{"tie_word_embeddings": true, "init": "normal", "decay_shape": "sqrt", "train_tokens": 1315000000, "max_steps": 10033}
MLP neurons of a small language model. Each row is named by its layer, matrix (up: input weights) and neuron, and shows model dimensions 368-463. Each number is 128 + 24 x the weight over its row's rms, rounded and kept within 0 to 255.
A block is one neuron, or neurons of one layer that tend to fire together. After each block is what it responds to, as a language model described it from the Wikipedia text at the highest values.

L2.up1232 [136 164  81 107 112 117 107 153 132  96  81 116 192 128 123 135 134 101 145 151 155 133 153 125 136 150  92 114 128 150 108 140 156  89 134  59 155 154  97 126 134 123 112 137 115 147 100 147 119  90 138 130 129 155 142  76 128 160 126  94 135 161 114 104 119 106 130 177  97 189 126 124 138 105 105 106 167 148 138 100 132 118 136 126 160 113 133 119 129 125 135 140 158 151  94 143]
L2.up1551 [125 156 123 120 108 108 119 151  87 144  96 155 106  94 109  83 107 128 136 178 109 117 103 123 159  92 124  97 156 203  87 138 122 122 153 104 121 131 145 142 167 147  88 114 121 178 126 170 140 151 111 150 152 137 134 140 135 141  99 104 103 183 118 121  94 135 187 119 147 106 136 124 108 140 154  93 111 137 165  91 126 119 133 120 108 103  85 138 129 153 104 117 125 187  96 138]
L2.up1849 [121 139 137  95 172  83  96  98 147 167 115 119 118 110 115 107  97  97 164 134 121 126 126 114 130 106 108 120 164 126  73 164 147 109 142 160 164 134 123 147 129 118 102  79 126 125 163 126 154  68 101 147 150 145 153 118 150 129 154  95 116 116  88 158 136 120 150 142  91 136 120 125 140 121  98 125  96 141 141 135 117 142 129 173 141 128 132  91 124 113 112 162 117 175 122 147]
L2.up2273 [ 86 158  82 147  80 131 125 140 130 101 155  99 101 111 119 114 144 125 163 137 132 131 124 141 131  93 121 118 124 142 100 150 151 105 137 123  83 174 131 130 110 141 120  80 122 126 114 128 105 144 163 130 137 102 122  93 171 131 148  97 179 113 147 145  89 135 158 109 120 124  87 120 127  92 152 115 112 147 151 171 168 162 123 171 137 155 151 128 139 141 144 159 179  98 106 114]
L2.up2377 [109 143  78 151 148 103 126 140 142 160 100  78 150  90 111 122 123 100 155 172 131 130 136 118 103  86 128 108 121 148 100 182 133 155 109 123 117 132 100 105 164 117 102 114 142 156  98 130 174 142 123 113 125 128 110 114 157 118  99  74  89 155 118 143 102  82 157 131 111 115 140  88 148 125  72 138  68 178 155 101 129 124  98 129 130 173 139 135 153 172 163 125 129 112 141 109]
L2.up2568 [107 156 107 129 131 119  91 127  99 107  97 112 140 116 103 123 104 121 154 150 186 134 159 170 168 121 128 102 151 147  91 128 140 117 145 138 134 196 116  90 107 138 103 119  98 151 184 161 115  86  96 145 101  95 100 133 110 177 147  83 122 150 111  94 122  95 162 150 101 156 160  85 125 130 154 123 114 167 146 108 145 135 121 110 163 140 131  82 156 139 119 146 168 122 107 147]
L2.up2659 [114 153 118 116 129 110  72 128 120 105 143 153 158  90 112 156 135 130 117 135 124 116 139 130  62 150  99 124 112 104 115  76 128 109 118 142 138 139 122 188 131 154 113  94 121 116 142 108 130 188 126 113 114  99 151 109 131 110  89 119 159 170 133 121 122 100 110 136 139 115 139 106  98 135  75 110 117 137 113 118 138 136  93 141 148 153 153 160 141 119 162 104 145 135 112 139]
L2.up2661 [133 125  53 131 150  93  78 127 115  98 106 142 122 142 102 160  80 128 146 113 182 132 163 184 173 122 110 160 129 126 103 169 132 100 140 131 153 176  98 111 126 130 115  83  83 126 134 169 128 134 124 133 154 128 136 135 142 152 158 114  94 144 130 121 140 132 183  82 120 145 136  79 126 125 117 112 135 106 135 131 159 157 118 172 174 126 119 104  98 116 126 125 116 128 105 118]
Mid- or end-of-word pieces inside non-English proper names, often accented vowels or Spanish/Italian endings, e.g. Fernández, Pueyrredón, Catanzaro.

L4.up1239 [138 115 107 105 132 116 150 124  76  75 125 141 103 156 185 160 155 145 140 173 113 165 184 133 100 163  84 128 163 138 154 140 144 164 138 123 118 185 105 147 130 106 126 132  81  83 133 119 155 133 170 129 125  77 123 145  88 121 149  76 126 116 117 126  91 128 142 138 146 135 105 164 125 131 138 109 133 101 131 135 154 138 117 106  83 145 107 104 148 142 178 114 106 119  60 155]
Word-final pieces that complete nouns naming an activity, field or genre, often after of/in, such as pearling, Politics, football, Chronology.

L2.up418 [127  96 120 156 134  91 105 145 133 163 135 126 189 139 126 109 105 113 101 136 177 127  93 142 125 175  98 133 145 143 133 119 120 120 148 109 132 143  97 142  86 140 127 135 165 148 130 170 107 146 117 109 116 165 133 108 132 154 124 111 113 123 118 156  84 117 153 136 117 100 149 140 127 108 113 130 164  59 142 160 137 111  95 125 126 154 172 133 138 119 128 156 153 129 108 151]
L2.up824 [134 127 152 157 124 148 141 133 125  94 131 108 120 146 131 115 126 124 127 164 167 119 115 151 148 134  91 159 113 146 157  99 146 192 123 105 110 153 107 148 117 109 149  71 148 124  37 162 152 105 108  88 106 153  92  81 161 118 130 144 118 142 128 145  94 124 123 138 113 127  93 163 151  80 120 138 151 117 156  71 153 119 136 135  68 135 120 123 163 114 106 110 124 129 103 116]
L2.up859 [111 122 143 138 120 115 120 160 144  90 132 146 162 121 152 123 129 131 101 113 132 143 120  98 134 149 128 134 108 116 162 101 150 110 173  87 121 192 120 106 126 111 148 122 168 103  96 113 148 167 117 145 112 128 114 114 104 141 133 109 140 123 149 140 107 134 127 148 128 102 141 169 123 112 140 153 150 103  95  80 153  84 175 140  92 166 161 115 117 128  96 159 118 135 105 125]
L2.up1023 [104 128 128 108 133  98 121 150 127 118 120 136 148  81 119 108 124 166 124 102 139 168 120 183 128 128 161 169 143 140  98  96 170 120 170 145  73 114  70 145 105 108 141 108 103 124 112 165 146 144 156 124 161 132 132  97 135 163 154 124 132 137 131 152 130 123 130 140 122 122 154  90 156 131 139 136 160 117 157  94 129 146 142 150 116 163 110 167 119  97 118 118 140  54  91 135]
L2.up2034 [ 77 158 113 116 133  79 140 132 127  96 119 110 163 114 101 155  79  93 122 112 146 129  93 109  87 172 152 119 103 173 115  99 119 120 179 155  93 193  94 114 141 121  87  86 142 117 105 140 120 123 135 157 136 138 118 120 142 146 157  92 156 170 152 126 103 138 146 133 128  80 151 127 109 132 145  86 122  97  94  86 153 143 156 172 139 124 199 106 122 121 124 117 143 118 108 159]
L2.up2157 [125 125  75 122 127 149 109 164 173 100 133 136  94 112 115 134  99 115 131 134 201 107 118 132 150 177 153 156 150 177 122 123 109 144 115 119  97 185 128 157 135 125 137 134  97 185 108 141 128 111 120 139 121 135  91 108  76 179  80 140 136 136 116 172 110  95  77 147 106 126 135  84 124 104 168 121 143 147 147  84 122 121 130 144 100 157  91  75 112  96 100 132 138 137  99 122]
L2.up2483 [109 151 114 132 135 153 171 176 148  89 132 160 123 149 165 139 128  72 124 123 148 138 122 114 160 130 140 109 152 149 143 135 128 131 125 166 115 149 116 111 147 141 129 127 162 122 129 133 115 126 155  85 123 129 100  85 103 134 115 114 139 122 158 183 112 134 101 112 102 169 132 120 119  74 140 130 119 100 114 107 177 143 101 172  56 168 144 101 116 167 125 115 161 146  88 134]
L2.up2498 [110 121 121 131 148 105  85 152 149 109 118 131 157 113 156 128  89 103 112 119 144 139 116 127 123 151 159 126 140 127 147 116 120 149 167  92 146 139 159 123 140 132 124  83 129 111 105 148 123 156 121 145 130  93 133 103 128 145 117 145 152  82 117 164 126 159 140 152 149 140 173 151 141 116 138 120 181 138  78  99 155 124 146 133 143 162 146 102 151 140  88 133 158  95  99 108]
First names of people, or the end of a split first name, just before a surname in lists, tables and prose, such as John, Steve, Will-iam.

L2.up30 [ 96 148  60 131 147 180 142 148 125 137 155 144 129 102 150 111 105 127 127  94 105 128 146 137 106 124 103 110 188 158 136  95  93 192 120 114 134 126  94 142 146 140 120  87 123 122 117 147 105  99 116 134 142 133 146 120  87 194 154 151 112 146 141 132 148 116 130 142 134 138 126 137 132 154 155 143 121 164 152  71 126 155 143 173 152 135 155 103 171 122 108 128 163 108 129 120]
L2.up981 [ 96 125 121 140 170 161 153 145 130 126 121 118 111 115 157 125 137 167 154 106 146 136 129 145 146 144 125  98 135 149 110  93 121 113 158 114  68 136  74 151  96 108 154 142 118 125 116 141 131 139 147 153 115 131 167 116 130 159 177 157 163  98 112 108  89  94  94 138 129  88 113 109 151 118 157 120 114 118 144  95 166  99 140 153 154 142 123 127 148 127 109 107 134  87 160 134]
L2.up1323 [117 172 167 139 128 143 124 115 106 105 129 125 154 120 116 146 152 144 174 148 143 144 193 129 128 162 110  94 124 112 132  87 127 160 103 128 161 108  78  91 127 133 132 116 117 108 111 125 140 110 138 131 123 160 110 110 144 124  91 126 127 156 141 120 103 147 110 115 114  71 109 162 133 101 124 127 143 144  76  97 152 156 130 119  96 152 105  58 129 127 119 151 119 111 153 114]
L2.up1680 [139 135 148 139 140 101 123 156 133  79 137 122 138 150 142 182 118  91 119 159 116 122 116 116 158 104 121  90 177 111 116 166 164 127 144  52 126 124  89 101 101 151 152  96 116 153 138 123  97 125 165 152 127 117 141 120 112 169 113 185 155 119 138 197 124  94 131 120 110 167 131 159 162 150 173 144 110 179 135  88 158 159 171 125 111 151 122 106 143  93  88 136 122  99 123 115]
L2.up1841 [117 176  94  93 148  95 156 135 135 150 169 130 149 140 146 131 114 117 104 130 148 154 138 121 124 123 137  98 167 161 128  92 109 164 161 147 131  92 140 163  99 141 140 121 128  97 119 155 115 132 129 137 136 158 129 133 170 120 145 161 160 173 139 121 132 113 125 158 122 193  65 113 139  74 181 143 148 164 116 108 129 148 170 145 125  94 164  97 172 130 113 133 104 119 151 134]
L2.up2345 [101 125 104 115 119 156 127 133 114 104  92 135 142 129 145  74 117 126 127 124 138 152 183 144 121 104 115 100 119 157 116 129 118 161 112  80  89 175 105 154 105 113 127 122  89 151 105 204 125 125 150 120 128 171 170 119 170 123 155 133 197 127 106 124  93 134 117 114 129 109 104 116 150 133 156 138 134 144  92 141 182 118 183 159 128 155 132 113 152 122 125  70 112 137 148 127]
L2.up2590 [146 206 160 114 156 131 119 130  83 130 109 159 110 135 119 169 114 118 122 159 116 122  94 129 101 156 148  82 112 106 186 172 150 120 143 129  98  89 107 115 106 133 117 131 121 123 143 111 124  51 118 172 140 103 121 162 154  90 134 140 169 142 168 114 141 108 116  98 131 184 116 100 159 145 113  84 130 168 156 115 135 139 161 132 108 117 125 119 134 126 153 135 129 119 173 163]
L2.up2755 [117 140 133 135 110 148 156 174 127  97 170 123 136 146 105 135 123 133 161 168 105 129 102 121 141 155 129 153 157 156 160 184 119 138 132  89 172 128 138  60  98 118 125 105 105 121 110 147 118  98 176 136 110 180 113 105 176  99 111 143 141 136 174  99  96 147 116 110 142 161 102 113 121 113 114  81 102  75 130  56 100 106 116  93 143 113 111  80 112 133 156 124 142 100 136 139]
Possessive pronouns, mostly his and her, after a preposition or conjunction in biographical prose, as in "after his death", "by his wife", "her son"; occasionally its, former, first.

L7.up550 [127 132 143 128 137 136 120 123 117 132 164 164 133 147 156 119 105  98 128 128 144 123  96 103 134 161 160 107 110  70 126 119 124 133 139 124 170 111 119 143 143 162 165 109 103 115 131 147 130 106 162 118  73 138 116 129 144  95 139 129 134 122 151 165  99 147 149 137  96 121 138 120  96 145 109 166 113 138 131 118  94 134 123 132  80 150 125  99  69 134  98 116 144 115 153  39]
L7.up645 [125 118 124 140 144  89 122 138  82 168 134 114  94 164 114 127 101 117 125 108 164  87 166  94 110  60 128 114 111 134  99 117 112 129 162  81 140 140  94 157 118 149 154 124 129 109 142 140 144 115 126  95 151 117  86 130 151 113  89 159 139 121 114 109  93 119 168 143 128 107 139 165 114  82 120 131 137 121 104  98 138 103 120  99 161 143 137 101 141 145 106  94 177 142 117 107]
L7.up766 [152 155 133 128 100 120 128 164  97 133 128 137 153 104 163 125 135 131 145 139 155 130 158 119 125 129 105 106 112 119 154 148 158 133 156 139 128 152 132 138 129 160 138 113 129 161 169 136 117  89 149 125 139 123  89 106 126 115 115 138 116 142 110 139  83 133 153 167 156 149 143 118 164 136 136  97 119 158 128 117 161 143 195 120  89 127 171 108 112 126 129 147 177  90 140 132]
L7.up995 [129 123 128 150 127 109 142 140 154 122 112 155 109 179 100 124 124 151 157 137  98  91 122 135 143 174 140 114 119 149 128 124 153 142 151 125 138  87 107 126  93  87 127 108 131 144 105 153 119 105 132 133 121 138  77 133 101 140  85 147 118 153 134 122 122 111 116 134 114 147 162 113 144 146 133 176 108 176 125 102 140 132 172 158 118 132 117 101 126 135 115 123 170 123 149 128]
L7.up1568 [140  91 106 135 162 115 166 145 144 128 135 153 145 163 155 124 104 147 143  99  99 129 172 133 122 117 147  74 113 134 193 100 161 161 114 104 130  99 155 124 131 128 108 109 132 138 132 124 107 142 174 119  77 179 105 151 124 146 124  92 100  89 138 109 124 134 135 134  77 103 158  96 133 111 103  86 124 131 142 117 112 120  92 140 115 128  98 117 109 124 127 132 136  99 133 109]
L7.up1618 [166 194 119 123 122 121 105 153 105 120 135 128 141 152 150 171 126  84 141 123 161 127 116 148 147 128 131  97 158 115 159  53 136 162  89 114 122 153 117 178 134 138 160 116 137 136 150 118 124 120 146 161  85 111 116 164 135 157 131 155 172 110 127 160 141 118 117 104  94 148 163  83 145 125 152 165 156 160 110 123 103  89 121 122 124 114 134  96 114 116 122 115 116  76 101  99]
L7.up2684 [131 152 128  83 142 105 120 165 137 144 133  80 125 153 111 155 110 114 127 161 124 160  92 150 123 183  99 122  93 151 130  76 153 176 154 117  79 138  88 110 137 142 104 184 138 160 154 114 174 133 172  87 110 130  97 144 144 117  75 175 146 167 140 123 108  81 111 124 131 148 107 105 115 121 147 122  97  78 155 150 123 177 159 125 137 179 135 118 161 140 131 144 132 114 146 122]
L7.up2720 [150 104 139 128 130  71 125 153 163 115 121 155 111 134  96 128 155 163 148 142 103 158 152 107 172  95  90  59 113  90 113 114 116 172 158 121 129 115 140 122 113 141 168  76 131 136  68 111 124 122 122 139 103 119 103  82 125 145 123 106 152 182 128 115 105  79 156 136 171 129 124 145 110 123 149 109 104 151 142 132 161 118 119 125 102 135 120 123 100 126 135 118 169 108  69  98]
Determiners and possessives (the, that, his, her, 's) opening a noun phrase, especially after at/by/to, e.g. "At that time", "at the same".

L2.up209 [115 159  71 119 130  78  99 151  95  98 133 201  82 147  96 104 135 141 122 127  91 143 143 154 135 141 145 121 134 141 162 185  92 154 138 127 116 152 130  88 122 109 125 136 129  68 148 136 128 119 128 129 127 151 142 110 125 127 147 136 152 128 139 104 134  91  73 115 149  99 101 122 146 133 150 114  87 117 112 114 138 157 152 112 137  99 181 132 134  78 132 104 109 113 131 116]
L2.up477 [137 140 144 132 146 150 114 138  88  96 118 152 126 141 134 153 138 192 143 150 136 161 144 144 137 137 104 103 119 105 118 140 148 117 117 131 149 114  85 137 110 154 121  91 129 112 162 142 118 120 127 170 130 115  97 142 126 158 143  76 124 122 144 124 122 135 180  83 141 139 133 122 128 167 154 135 111 102 154  81 152 101 162 141  78 159  79 116 143 118 118 140 130  98 143 143]
L2.up1501 [121 127  83 154 178 121 101 103 109 106 173 195 160 144 105 153  96 144 129 135 164 147 159 149 154 151  72 155 162 121  95 129 115 152 151 100 118 127  86 124  75 122  88 108  61 119 121 132 154 142 135 144 182 143 141 135 130 153 169 117 140 164 129 122 106 201 108 118 114 121 134 118 131 143 100 102 138 126 164 104 123 179 136 164 119 121 150 150 166 124 121 139 113 140  75 125]
L2.up1983 [150 134 122 129 170 130 132 124 152 117 169 134 111 110  92 121 130 139 112 174 145 144 145 141 164 145 147 116 126 154 136 127 126 138 148 131 116 163 108 129 116 137 120 120 110 100 144 111 136 129 144 158 144 120 159 120 161 132 123 112 130 112 179 111  72 118 126  67 127 110  93 139 109 106  86 160 125 101 170 130 134 145 105 147 131 112 119 141 165  90 156 137 141 151 108 107]
L2.up1997 [117 146  87 149 166 135 116 123 124 158 143 136 134 140 122 131 156 164 137 168 120 159 193 156 179 100 106 177 123 159 134 116 147 136 134 113  69 168  99 119 115 111 113 110 114 123 172 116 132 125 108 144 146 145 148 166 101 180 133 111 146 135 160  96  91 129 107 108 156 115 107 149 119 138 123 146 148 110 139 105 156 163 130 140 116  87 111 146 118  99  85 127 139 105 162 124]
L2.up2457 [113 112  94 125 145 159 102 114 151 133  95 134 151 142  94 167 165 175 169 119 171 167 178 158 137  92 106 136 150 124  94  95 141 107 164 133  90 153  97 126 101 155 173 136 147 127 138 173 129 108 120 115 136 125 160 112 117 134 109 121 125 129 199 146 110 120 128 142  83 152 150 146 143  94 135 151 120 112 136 112 119 132 144 117 121 111 113 147 122 130 117 118 132 123 135 116]
L2.up2715 [136 144 102 127 175 123 129 130  78 173  95 159 103 121 114 139 113 131 110 134 122 147 150 117 176  89 114 133 136  95 122 160 123 129 137 119  71 167 144 169  92 154 153 149 125 154 145  75 164 125 142 138  91 130 117 183 163 152 139 156 105 154  90 142 142  93 124 141 118 127 133 147 135 124 101 139 150 176 166 108  93 131 131 129  99  76 148 137 118 106  84 124 150  98 132 117]
L2.up2743 [148 141 115 123 135 114 160 101 134 137 134 143 131 113  99 149 126 138 114 136 127 145 179 158 139 134 122 159 135 116 115 123 129  89 148 147 132 130 126 124 110 121 160 157 136 158 131 129 118 128 137 112 128 146 165 109 112 150 110 131 152 171 133 130 164 121 182 100 128 144 119 136 101  98 128 103 113 153 126 124 185 162 111 164 111 112 111 122 140  96  97 121  79 141 123 116]
Plural suffixes or plural nouns after quantifiers like multiple, several, numbers or adjectives, e.g. locations, facilities, colleges, reviews.

L4.up1674 [141 150  89 133 132 108 114 100 103 137  95 152 116 105 134 101 164 102 107 123 119 125 108 128 126 113  96 118  98 116 109 134 132 146 119  95 100 137 105 121 125 112 102 127 104 149 126 134  88  93 109  95 128 113 163 126 150 181 157 133 117 143 134 115 113 148 148 133 134 108 129 109 137 117 113 105 157 122 121 128  87 130 112 127 109 137  86  92 131 129 113 139 158 120 107 126]
Word-internal pieces of Spanish, Portuguese, Catalan and other Romance names of people and places, often in tables, e.g. Bro|to, Her|rera, Pon|te de Lima.

L7.up1159 [ 97 117 141 115 152  70  82 125 193  99 118 103 132 137 112  93 122 124 148 118 163 107 123 112 140 118  73 116 116 130 133 126 111 149 188 149 143 142 134 120 159 132 157 152 136 126 117 156 137 129 102  95 120 157 136 116  79 149 129  76 152 111 172 182 105 146 143 133 116 141 138 183 155 119 132 112 153 131 134  69 159 144 168 122 110 112 115 114 127 156 107 141 173  93  99 107]
L7.up1486 [ 83 130 126 162 155  88 116 111 134 127 137 114 127  97 133  91 103 148 134  97 109 116 131 114 106 150 127 127 120 113 120  68 130 147 136 171  74 199 132 137 133 120 103 148 116  99 107 129 142 127  94 119 118 172 192  92 103 120 151  77 170 150 131 133 132 127 157 145 154 135 186 157 116 144 137 141 124 102 171  94 109 150 127 144  89 127  91 121 139 144 154 123 136 100  92 143]
L7.up1562 [ 65 175 139 122 106 140 142 154 175 126 125 132 134 131 160 119 131 111 112 137 118  87 131 123 123  96 128 110 136  74 126 119 102 109 153 155 108 124 139 153 162 141 113 108 116 119 117  99 146 143  90  93 106 106 155 107 129 118 109 106 123 176 147 137 105 114 133 103 121 129 113 179 103 161 105 100  94 109 115 144 106 115 178 109  99 117 111 144 102 122 104 151 141  98 152 122]
L7.up1595 [103 113 116  84 144 119 128 147 146  90 110 127 124 172 134  82 144 116 113 141 126 149 153 123 148 175 139 147 147 149 106 128 140 151 139 177 162 136  75 148 142 141 156 139 115 140 118 129 126 142 115 120 153 120 144  83  79 129 112  92  94 144 121 159 127 119 149 160 101 123 116 133 151 120 126 130 127 124 131 110 153 132 141 165 169 119 153 143 127 112 111 120 170 114 127 117]
L7.up1631 [ 91 134 106 125 159 140 122 146 115 139 128 136 149 140 122 130 135 127 112 131 143 125  94  80 146 156 150  90  97 135 144 120 149 145 115 138 127 159 107 134 155 132 131 149 105 143 106 108 117 128  76  89 134 132  94 128 108 140 132 100 126 183 137 121 114 132 157 139 107  98 172 131 152 117 137  98 118 114 178 133 144 151 101 111 138 128 125 114 142 136 147 127 157 107  89 106]
L7.up1924 [133 162 126 108 130  63 126 150 103 106 140 175 172  89 134 119 130 170 114 134  98 103 159  86 105 140  77 103 151 168 115 121 169 166 144 151 124 129 156 145 147 124 107 129 149 135 149 145 179 133 138 142 151 127  94 134 113 105 193 124  77 124 109 210  86 150 138 110 135 132 159 127  98 125 133 125  86  86 110  81 133 138 145 177 111 117 121 132 140  93 110 113 149 157 158 130]
L7.up2063 [115 159 114 139 127 122 124 109 132 160 126  82 156  86 123 131 170  91 128 120 116  73 132 125 134 130 103  92 149  86 164 109 132 154 140 145  76 155 149 159 161 194 109 155 121  77 128 108 137  89 114 104 150 162  94 127 105 118 147 150 122 121 119 165 100 112 118 143 130 110 124 114 148 169 155 111 102 133 149 106 157 121 103 123 141  96 130 121  95 127 112 129 168 108 131 157]
L7.up2153 [ 70 133 130 133 146 108 117 135 141 172  91 122 146 162 134 128 183 100 110 151 143 140 112 116 106 139 149 145  98 137 116 102 125 142 122 143 126 153 141  89 120 140 128 131 111 202 117 117 117 110 133 103 114 110 114 127  74 111 112 127  92 131 137 133 162  99 139 165 130 119 120 141 132 155 135 158 109  95 162  96 166 154  96 144 137 119 163 135 144  99 134 153 162  96 126 126]
Middle or final word-pieces of personal first names and foreign words, often in tables or lists, such as Mark-us, Wern-er, außer-ord-entlicher.

L7.up816 [111 128 164 113 138 106 146 145 122 137  81 105 109 160 126 141 104 128 114  99 120 141 124 127 120  85 103 125 128 125 111 112 153 126 150 126  95 147  98 110 142 103 127 125 121 134 159 137 127 139 126 127 142 119 126 154 112 154 112  83 149 158 112 117 140  88 165 121  89 127 132  88 111 116 109 108  94 132 137 115 130 121 138 111 133 149 131 113 124 155 144 164 133 153 139 129]
L7.up1288 [130 116  49 118 142  75 110 141 134 127 135 140 142 137  89 150  94 114 138 102 149 121 127 118 156 113 126 125 142 121 153 143 127 114 116 116 139 143 143 127 121 132 122  91 103 111 146 120  86 144 105 139 129 165 120  94 111 141 143 157 119 128 112 149 109 123 133 111 100 153 111 119 102  66 123 113 108 131 160  93 141 108 148 127 104 150 141 125 106 129 110 138 141 104 112 117]
L7.up1485 [102 115  73 135  97 152 146 139 124  95  62 160 124  82 139 159  71 127 124 137 140 118 117 110 144 136 102 166  94  89 108  77 165 133 108 103 117 126 101 167 121 130 141  75  92 134 138 125 152 136 109 104 129 103 131 128 152 132 133 157 163 126  95 140  94 117  91 140 129 114 122 145  55 107 147 144 134  92 128 101 131 159 110 127 142 107 116 110  85 114 111 131 123 141 121  97]
L7.up1578 [ 92 127 125  78 123  89 135 101 156  75 105 147 171 131  90 131 134  67 127 120 102 125 119 108 144 131 139  92 137 112 165 132 127 142 111 141 149 154 128 139 121 108 140 149 123 105 140 122 170 122 125 139 145 149  96 134 139 163 149 123 146 167 169 144 158 102 143 122 131 150 126 158 115 122 120 111 118 151 179 148 152  97 114 152 141 146 199 123  96 127 111 134 134  97 143 124]
L7.up1638 [103 112 107 125 132 113 127 121 136  52 123 160 100 130 128 101 150 145 139  73 134 130 134 132 135 153 108  84 158 100 130 101 177 144 113 138 130 168 146 132 124 151 126 162 133 103 132 126 111 112 108 150 114 178  74 160 144 134 117 108 101 118 113 114 111 130 142 121 152 152 155 119  65 151 102 111 156 133 115 114 116 124 165 104 125 110 184 151 119 118  98 136 154  91 158 109]
L7.up1662 [138 121 109  95 108  99 133 131 123 120 133 114 140 148 113  93 159  90 151 141 152 166 138 116 167  86  98  93 129 164  95 143 106 162 137 111 106 155 117  95 142 162  99 116 108 135 137 156  72 117  95 130 117 105 106 112 105 162 212 106 113 163 125  82 133 129 153 140 136 126 116 131 158 100 151 134 141 124 101 141 147 126 112 100 164 135 115 112 112 123 112 153 196  95  75 146]
L7.up2007 [168 150 100  85 137 129 112 136 103  93 127 111 121 159 119 136  85 132 123 120 126 134 135 111 157 121 145 137 142 143 142 162 138 160 130  86 139 148 107 135 104 136 113 150 122 133 136 137 101 118 111 148 101 116  84 145 156 135 171 128 149 132 150 126 120 124 154 149  87 101 156 118 131  95 124 116 131 118 154 163 131 172 154 145 111 138  99 150 145 153 111 170 138 113 111 139]
L7.up2402 [108  97  99 111 144 113 126 156 132  69  85 159 126 136 125 132 130  70 118 151 155 176 142 113 181 139 131 118 151 136 139 171  77 145 135 119 117 144 116  85 144 161 122 125 109 148 158 150 158 138 114 141 141 135  72 139 109 147 165 125 125 164 143  88 149 131 148 145 141 153 197 100 115 134 109  83  97 124 149 123 124 121 168 144 148 122 158  96 124 105 105 152 201 124 126 153]
First piece of proper names, mostly Spanish (Cer-ro, Ronda, Olga, Havana, San Diego, St.), often in tables; also separators and dashes in tables and year ranges.

L7.up180 [120 177  97  88 127 135 136 119 160 105 128  92  88 116 113 109 117 114 137 134 168 115 135 135 110 118 139 132 118 139 145 141 125 141 122 123 100 138 156  79 151 119 138 105 187 157 130 118 116 151 158 132  95  87 139 135 119 115 113 125 109 186 134 148  91 110 114 128 126 105 120 109 145 115  91 113 147  92 166 127 143 101 163 129 173 127 138 169 144 121 145  98  94 134  97 118]
L7.up1338 [120 142 131  94 129 144 144 119  95 103 120 170 106 121  85 171 148  86  87 142 115 127 131 161 125 108 130 149 153 138 143 141  82 140 146 127 125 125 107 137 126 140 111 187 132  92 107 169 158 107 135 166 121 132  92 157 132 116 155  81 135 138 119 142 151 145 127  90 131 176 109 101 114 110 115  99 151 126 166 110 143  72  99 152 148 130 117 113 112 138 101 145 109  82  53 108]
L7.up1429 [124 108  82 152 156 125 118 121  87  99 171 114 108  84 127 164  94 147 125 133 104 116 124 150 172 105 156 137 118 175 134 150 152 141 143 125  53 163 140 124 154 106 133 139 168 162  89 113 128 129 124 116 162 132 109 155 133 116 156 113  84 174 153 136  81 143 152 145 119 154 122  86  86  87 145 103  96 119 139  82 155 134 146 136 163 112 140 139 166 123 144 135 100 161 108 102]
L7.up1525 [135 112 140 119 166 120 114 112 105  73 126 148  94 143 130 142  90 131  80 118 107 148 147 122 130  97  94 115 126 113 142 108 143 112 151  67 108 138 102 131 140 118 130 112 119 120 138 108 168 133 147 135 128 136 103 193 112 111 124 108 156 108 157 129 159  91 138 127 122 159  95 142 139 146 115 134 123  92 128 124 136 119 126 117 101 137 125 157 119 114 120 178 157 117  74 117]
L7.up1693 [ 97 124 134 139 131 125 132 117 135 157 128 127 119 112 137 170 144 147 118 101 142 133 123 141 103 114 138 151 131 178 137 175 129 151 135 127  98 149 122 129 111 116 132 194 124 110 125 133 109 151  96  96 126 174  87 141 108 142 137 111  94 152 142 103 114 146 148 120 127  91 115 127 119 108 146 167 129 152 141 131 112 120 125 120  83 142 136 143 154 138 143 147 136 101 110  98]
L7.up1832 [132 129 170 128 150 155 123 144  75 141  86 126 126 183 108 141 105 103 122 113 105 144 155  82 149 157 128 140 158 132 144 110 137 148 188 159 180 126 126 135 134 127 140 104 123  80 147 123 140 121 121 150 123 113 128 107 119 115 136  87 154 151 101 107 155  93 145 107 136  99 117 112  87 174 138 124 105 126 131  87 139 124 121 112  72 116 102 118 100 105 135 170 120 100  93 140]
L7.up1846 [177 116 106 140 182 128 121 123 107  82 119 110  94 138  98 121 145 127 128 164 130 113 121 150 147 118  95 150 160 148 115 150 153 110 179 165 151  97  90 124 115 105 127 195 117 105 122 109 138  87 138 132 178 128 142 127 133 138 133  94 157 176 149 101 104 135 128 128 158 140  70 143  97 109 126 130 135  88 140 132 170 128 116 176  79 104 141 131 102 150 135 135 128 116 105  80]
L7.up2077 [119 117 164 176 171 127 126 128 146  97 141 144 123 120 123 165 138 127 132 128 129 116 136 119 128 101 118 131 167 123 121 107 151 118 152 137 162  92 108 104 143 145 102  92 103 148 113 124 124 130 146  79  99 115 131 118  82 116  98  89 120 173 147 115 133  65 139  93 145 123 109 185 153 108 150 115  75  68 144  81 159 120 108 128 161 106 138 101  74 120 135 137 115 135  96  62]
Final pieces of abstract nouns naming a field, activity or category, often after "in/on/of", such as litigation, accounting, languages, viticulture, governance.

L4.up480 [ 78 155 152 141 138 134  87 139 128 110 146 120 140  92 125 146 142 112 105 168  90 113  97 161 115 144 141 128 105 107 144  93 148 141 159 128 116 132 149 131 156 199 182  97 113 119 115 123 111 147  86 113 128  77 151 100 122 119  95 115 126 155 113 143 119  91 142 159  97 112 138 129 149 141 121 109  94 120 147  84 109 123 108 196 113  96 147 123 100 133 139 117 152 109 158 109]
Final or late subword pieces completing non-English words and names (German, Scandinavian, Romance, Dutch), e.g. Reichsuniversität, Eredivisie, Porsche, División.

L4.up286 [134  92 122 103 125 114 155 134  98 115 165 173 112 147 106 107 117 115 107 171 160 113 142 123 109  67 150 112 138 117 138  88  81 118 148 145 185 114 142 149 118 136 142 121 130 141  87 103  88 130 101 121 203 137  81 120 121 122 160 157 123 112  97 118 147 124 165 152 118 120 144 141 151 115 118  75 103 108 119 104 101 136 167 119 140  86 143 103 104 126 139 119 157 161 112 160]
Determiners and possessives (the, his, her, its) right after a preposition such as at, on, from, as in at his, on the, from the; weaker on scattered name pieces and table cells.